config = dict(
    num_hidden_layers=16,
    hidden_size=384,
    num_attention_heads=6,
    num_key_value_heads=6,
    head_dim=64,
    intermediate_size=1024,
    vocab_size=6043,
    hidden_act='reglu',
    norm='layernorm',
    norm_place='pre',
    norm_eps=1e-05,
    positions='learned',
    qk_norm=False,
    attn_scale=0.125,
    bias='all',
    tie_word_embeddings=True,
    parallel_block=False,
    init='trunc',
    init_std_qkv=0.0255,
    init_std_o=0.00452,
    init_std_up=0.0255,
    init_std_down=0.00452,
    optimizer='muon_variant',
    learning_rate=0.0078,
    lr_mult_qkv=0.7,
    lr_mult_o=1.36,
    lr_mult_down=1.5,
    beta1=0.93,
    lr_head=0.00551,
    max_grad_norm=2.0,
    warmup_steps=200,
    schedule='wsd',
    decay_fraction=1.0,
    decay_shape='sqrt',
    final_lr_fraction=0.1,
    batch_tokens=32768,
    max_seq_len=1024,
    doc_mask=True,
    train_tokens=312600000,
    max_steps=9540,
    dataset='wikipedia_en',
)
MLP neurons of a small language model. Each row is named by its layer, matrix (gate and up: input weights) and neuron, and shows model dimensions 128-383. Each number is 500 + 40 x the weight over its row's rms, rounded and kept within 0 to 999. Numbers have three digits each. A neuron's up and down rows have the sign that makes its largest values positive.
After each neuron's rows, "fires after" lists the tokens most often just before its 100 highest values on Wikipedia text that the model never trained on; "fires in" lists the words (lower case) most often at its 100 highest values on Wikipedia text that the model never trained on.

L10.gate121:541455567554447529443528499481581454508531449456414461481480509497489547467569507486423482484540559488533465448511562489528543492503474460492437533525466480459494449588490548457514473582538482540522532539580422442486556501518507482538499493439542553456508553502535498542392478527514463516515520460508518513460484507504490514511510514477489491498527473466540528463533463601468503484430523490449454494481475482494498495448492531542434509493476518595515483542457530479517559561454509517544517445566513565445486444521458483478463567513535539491505530538395472528524535457487527385498471511513518606440480548469493594512545534472484456463431520439546485518497436493491482510587495555480534533572444505482469500516530463525562474491545478458490518448507460494538411514556477
L10.up121:457478473537466401518591517526574449522515453575462578442510474500434478491444428497562493520501488553502436449472466512525473477443467534482554480521588451478450541506514476447458549444439551515483575449553470492499431558482567498504440547506485519471478520514459535445509522540545537490489509464560508559459456492498466505551548532537459535528554450481474492523500488499451520425464531494551530503506465513522490535478431469489464467523511521466537518539474571528493497503487517502449524504584505471503508513542529516513349481456557461413535533566492528535491502537569506476453469526518509524489522565555492515468522518454487456480429494533516532443524539484464507467545510528478548537493508522521526477477491467525480520501510518472549539465514434471504550462515471
fires after: " and", " to", " in", " for", " with"
fires in: "his", "their", "its", "the"

L8.gate299:456570536503429514543451516511494499454468410506591478489450431500551461461542490448500425551521515446497474485533500511523506560467426519422562459483519496481499517497464413536454494542509507529479525487558494463466541495527512507540475547540528568443469524493506510462526460463491455448522428530472548506493488521471462457552516474434520524526534559479518575420483513556525569458512536517533460516474458511477512432498552506530444422465512522405539499478473543477494529446488474522479526459521488542465531511490471503499516479458557492486477534560550558496511512506505538481499413418507506465435438568509470495480533465456569449424477550538532484529522463540537505502585553473459496554508506499554498478510550518457487447452489524481460612494522422589565478521503527
L8.up299:511510547492435508454474522470486491540457506481577471442461469423533495521522449453528483587491507489460557467563466507525455539523473482441535452527510519569523478509498445445464543529555500458456544505503453475498515529493477466564523549562542475478535559570542487527540431471464464479510528521526517525530494434507537520507474460404517590472569525519539490501494615493491491437551471455556536499466446456556557526511459506492415452438474443449529462450449471505477540433538459541582472516550495468489531437447485538564444496528582466497463534569485529488503538416450469535502476462516483474486433546414521507519494519463472459386504567428532501538421457554507511468509464456525471448489540480520458445534581527532479545503507547521448505438496466557515549445604550
fires after: ",", " that", " and"
fires in: "the", "s", "his"

L7.gate45:546553498564517557553486499520447430543447500523527472468479510532459576535518492501417558510501540489479487484480518504526524546474494500510483467503518499522524429448528496547443530494615460509543512460509543490540543472480565533477532498555410435559451472430523469478550477423489566529476523453386455463543488510404436475432515530556471470547490468442537443561430555438518547455538578524520482547541510541487576554523481516480534516469534456490474459588453456531517560519457504510585511537582494536475493491509488492485540498489495466488523409489440497518513518531557525527470518430494490489521489536572528461609476498499498495478518547489521498492484442441525512473497484460415434455503508547450528523453504476566468487520479542475488458547509532403470479488479461
L7.up45:473469492460414460554565486456491491449462532403476443553514397475494545505530478461489486479532430547466434454535568485443541479464479551519491463488500489552480481565578511468453479583581483509501498559545462577519512500537562577503497543494456493495510538514565482463506477555517534494543470492530471483505503531514448489508476477483482481491529484577501468483561606522514451487534467394525496548575448550465580464454480501551400470526540462491478584520540505456450506512504477472503450531498490438569510549513519477519464465507536499550510500467499457536486565569522457502515542550488475482495506430506462516503430543512563493472587518487527504528466472562523449518476471508492465487544548500511506435426461572431455594494508520449475433450538499495503484516465505
fires after: ",", ";"
fires in: "while", "than", "as", "though", "however"

L9.gate617:512486499538472475523411506509525551550531509529510511471547537609542532560471512519539485551466449452480489422480505543498600441566501529550493498493567445482491475429568424581528472529510553518473522477557461564458596492425457481516472490535440480522537507453462433511465516456489559485478512575489541540539498536519504480467437490536486525463479466474508528460449509454537519511553430444455502516518474477470516535487449485608484412400509475531491545516484522524500526509452448568462531456491489437471538460524503501596472514500530413487541530465469508527577465508534477554499470537469398453476534565474558515500473496449476437426423567473552483468489520468533463543471517486499499467500508523513537470512484465425489491465472508490567506492452404484452482582487488
L9.up617:513547536490556456584581476529453483478556434566497459497587489481572520594573523458546498464502500552540523516478529605524521481444479541483460459518526516500563511451508534506480485441434514467469572485488462535455559519533489502494558494506589542445492544567470515496431440519522496478446475505474548497493451445522499557546570515582441495493497499444485486491457470497470441435475480488434508492601494515536477493395512489481454531535498519603480578479459473497429524556541471538534484460483470469551502541483446569502490532524549486499496519458473442482420524533503442455548482430535475501561470488491569445505493464542427452521431513514433533497426520570538524522449480435459553438498513447549500511423490486522566438534470512503472472531552500467484449485407450
fires after: ",", ".", " that", " but", "\n"
fires in: "they", "there", "therefore", "who"

L7.gate344:511430589567431472475498532535514492490473516482547559539387506529514575468527467487463525543444507485494477429493451501500428496520510522421538511498546499511511477530482435503516441579440405520524461452511509501504492479542460450514487589449508503512522474518442544460440488426471515537462458502486504546549552437457507488470562471416508543517475534485471525451508521506520500540515504463473495607540453479505486499561577493503470521518526445528537539494470505456533507485560612499530363531518460521480533574501487467516486491503464500469505516597564500466514629520526504483468483542506544492586452483528489491531524508515546507513522444475464522520459563464540503497408509484518491473537565561509427472547509424515544483565549474498507476457458466511423518475521541
L7.up344:514499522495482558438547481487534432466479463519533518509455532546520533516445463423520556590520510505448585475546468449513488536506446507511497518541472531492509512497555493500513455567516517544550547483513489547479479428571480506495534493515509493485467501447501535514487490453533463472507523488493511529417560533452556426417549502490498576504507580540498491466485480478465519496566534474504540543489467448516504455580459496479534541450521478431429498548473525509506500481588457455478557472514489493409429470409554494508517509518533518496507462572446544442437478502466536521510442504470473510558500492537518524509481513520412545473500481489516456502493587485520460504491553500485449469530511536429407495492529447592512512548516467536574532495495445584517544493453512
fires after: " and", ",", " but", " which"
fires in: "in", "of", "on", "from", "by", "as"

L8.gate869:484532515442505511540492562468446470556572544538486557526445474471484509540462533505469474518449544446423484496520540516499574468501480491548493514502535529436563547452554553632487528564466521495459539470530481483485462408503510415484521571508502503557548537514483450519438478537566534439512527571547475494495515551480484456485451483572455486468489579456581494516505478462518576499487508547510542514526513571503497443463428499534583475588487433520505443501469494511411439537427479476506435474539403509494474489456507458516463484566545490533416481454492489442535494455459518481464446490506569518466495516491491436440539460527497487474488511568438515504503446486511581535554538458493486574453479470444457446463510516513519485519545538549511505466474522530522526485480514
L8.up869:484449538527435451444517496467480486437421500536424501505509480486561478537458455426498496487401497483460401538500500511557497496481495607447446482533575532477521438510497541539425453487504568555529478508532473529474459524539538494448541488504543543559456475482528526546478507518516549492571574521536465473452488505547449545487493565521481543555598473530581500462532530501490504479431564499515531481458525547566466501536458580524480484505472521456495549527515572437472516550489453495501447507504483596521457475508524558568538478398512487421439481500486471483451440485467458496504433511504486496445540480539503550508562514484499563591542579537519501448492490450483477461475482522501450485492558439490502412474589531509504455527471503525530541539462492525535504499484530
fires after: " to", " on", " at", "ed"
fires in: "the", "to"

L8.gate124:422564511543557514564460506500478522527517598487496439454491489459504554543531422607510513514548455537596523485496497406533482515512510541512508496441423471493500505454523471507569497557552518556448495506483463523559531456440477556521504494547538525536491526539516493488462515484543492546572476466473567491452563502489451523474502498510406505460523461527540509531450544520466520570514499483474541507510488492534492488421539436463444515462474456449492489571541492493492501537493542553565497411490585526524467428518467419562484537404460412504479536513454483487560510476446552439623521455486437514558534496449552477486536518530457519532490529503448534533431509466522509539541490489476471497479570486521531425474553507497532464552417502539513540515520428497504562508498487
L8.up124:470480499541453458534471489512551525505422451457484435464455500487478592508513503462458436533478562510519519456522495480534517401494437504514503521509506465556507463515540476457505564560489549518453472454490440539518511446475503497475529488495509591508529497508446456438503535488483572500553545487584559468493534471535500514516457512508457452544581537497549497467461482480416512569519591453475524564521440530578434528448560485522439512504595505487485548502549488480577498488518498557498516461517533507527504407496520459486483456461554471538544496465542476546482550470458485479523551543552471496507487446464540522582414495542514458458475514459483440593447526534505434521571497501406491553479588563521534435440558555459516515486502458491470523457492486446494484515474540
fires after: ".", "\n", ";", ","
fires in: "as", "because", "there", "both", "some", "while"

L8.gate719:516449579458516453400520484441553434458473512513466459485442473444504463493510517495506492458483479545522477475405525433538482516524456455559555500486525515487533468446450520431519473443495532517511511443535482468495442521527544464535443418557508457604533580546544495493535499562476474533536530473527491482535446512488489463530498479511551463506527516486513481578564446523553535525558478462462453539496516510561523507527459496508437525531580513435505489445487547553486520537450488449493494458574504571528503459501433476438452463521505502506450512441514510489483470524488564468486484465571484510513456505456521519438507494443534469469543537505476543531522485500483489448504446499610426525570507430471544419420513499600437535525454566551572485473558504530451461538466430
L8.up719:469443494532466487480561538500496548509506475497518474580451483428491511519495407449603514469522508598527424511473563511455518496475508529483490440521507500467538514569481465532474417546501542447546497521485537488515484534481443584507535483424556517520457461553442518528540441481522485435517498463479511490502524517477565575512553398525548541458529413465555533511478486436551513504459489527501534508485501505585477547490521527471494437496499456515456447526421573519468510498477504525508497572498559552469521478522460555529485463489609483540473502516512533422527478524502524547523524576556559518505442529480438493467493473498533412491548522550502502569468470441553562606489522492443538517505573529486438435472508512530505520471557453492509500491509529470583423470462482
fires after: " in", " at", " reached", " on"
fires in: "the", "s", "its"

L10.gate279:478554561499456489456548484413503455472465499498549502518526473565510408466487539510499486497506563494502433464444547546538429545413451474505539547499440511543488451477450551495512471546485510502502566445501534507513656524506435503530484534472511481535551410511501593584472455477510567488561512525480511478545454532539499512568477501532503453545473463467556469489448473468547544495464458491478429413423555519593493510526527531500550548532488461485515513447498553504482519551512437521518461490495481549489426550476475543540546524561525444478462558504490457495485452535461486446479540521494483476508513471540530550503445526411494558446520469531455527514518554499490478513498496472546529518483517557504492440448445462425493444395446484482539602514476506522496455524538514
L10.up279:503486527475409466568464598493445561511461525466508468572536521509449517474467526593537553522476503449551494471464502516495557496488487572515504536523446406502511552525470468512483451474428523493560480526517523501493468476495457520522441547484525528507481598482473506508532458478517530459489576470510482551463447492542499596579468532493581454527448447504499496462478465458478431568460499560526524477469476499513520507500481445540455531520507434460505526527463554513446363493473427508614505484571484531539426465471495472539537470535566436459575480510549466500508447476496440548516463567486480524467491517536464546477523519497473545518483504485517478505581496500541517506564463470530469502503513461487523505531538469491482512510515470536520549520464529520508498516543493
fires after: " to", " from", " in", " on", " out", " of"
fires in: "the", "of", "to", "both", "from"

L8.gate749:449544520478540441483491478496443416507491473505442454442541596489563526452542525483522522469470535540504501412512489546518468537467489379458490514520530517522549545457463456498539547474500570502578492498555465500485535442484495518526461471524456506529469533489391544501512503542488503540542485551488551494508542489470469456512533529447459448385540584461525478531451501531518540521548449468474535549438479599592497549533574481523506426472448448508538472439499505468489456467492533546514410515488513513509459562481487474482500572498524553521489583515384471438543539519526448495512500500469512480460435507487490546526451440474435495510543536531505522519486550405472495519451532474431516539505482478533433469515502490538513470521461458477567485525560453551507538515423542
L8.up749:496484462542451545475477554535575468484432524487523537498560575475491437553483551514551424635443475499486521391488521544511531479379452450548426487541486584497466535479500488475479492484498408549522585478466462476498506513484459523504551458508583501566485470467505521544488543525512514502504461535456521583543480499424443516475504484544450496496464565450484515483479559566559524449508468543487556537431530471523498493560493493510425495468461454533499519555482502524509546528495518442499482478514471535531525475542537543457465577467480491494483501519548450516476509493516482409489454480487533463498488559487551490456550489510484491467584509482574454522449528463470495530497544443530477468511500501532484501497561447481527554525559530434515521462560499545515528489488504
fires after: ",", " in", " the", "th"
fires in: "the", "in"

L13.gate188:567426567502496472502461521514535439512490509514517467503501529480482503497470479517534478474551470503499473406479516549496452475451489552475457477491536546440507446488504530487504502481563509486496516542522452470452527520571548484504522541494482459559476479496432500482490577428451559505498517501541600484500444518430527507461486530479541483505545460494477512477471510515566513531476461467472485483435501533454552477483558495489523553459459492507451507481465473483453524545431482426499591533489456457464511469529516599564503490469560522504466506448522501514577542490532514456508496528460562537495539578538508486450482419453522384514482503525373488493557544564503464524480428477547542519502519521481490502492437475495524510527492490506561445478553469596538469531511486
L13.up188:525515537494526509411514499491485463500540480529560503475453499516574507542518486481578474499534543503483551479550531458591374565528486513508468463557506481482524453438539475583550525566491505446538569454482502436520498486561524509527538473521562522463509520524452454499469435516475500485462482473492498532511510518577418519483505516535547530459434490471449419517512492507607508522550484457569386496513479547541505509532526467541441460534533548467470455500470489575505465545528502478434482541486452489433514562524551543564487474603546524469509508594518494430500590486465463473461541455506559487528545532525535548504472425452471514509463485501510463471396497479478434458488516517421537495478494524528450569542447512497472503533550611498500547494496462530487509467507470
fires after: " |", "-", ",", " and"
fires in: "1", "1st", "0"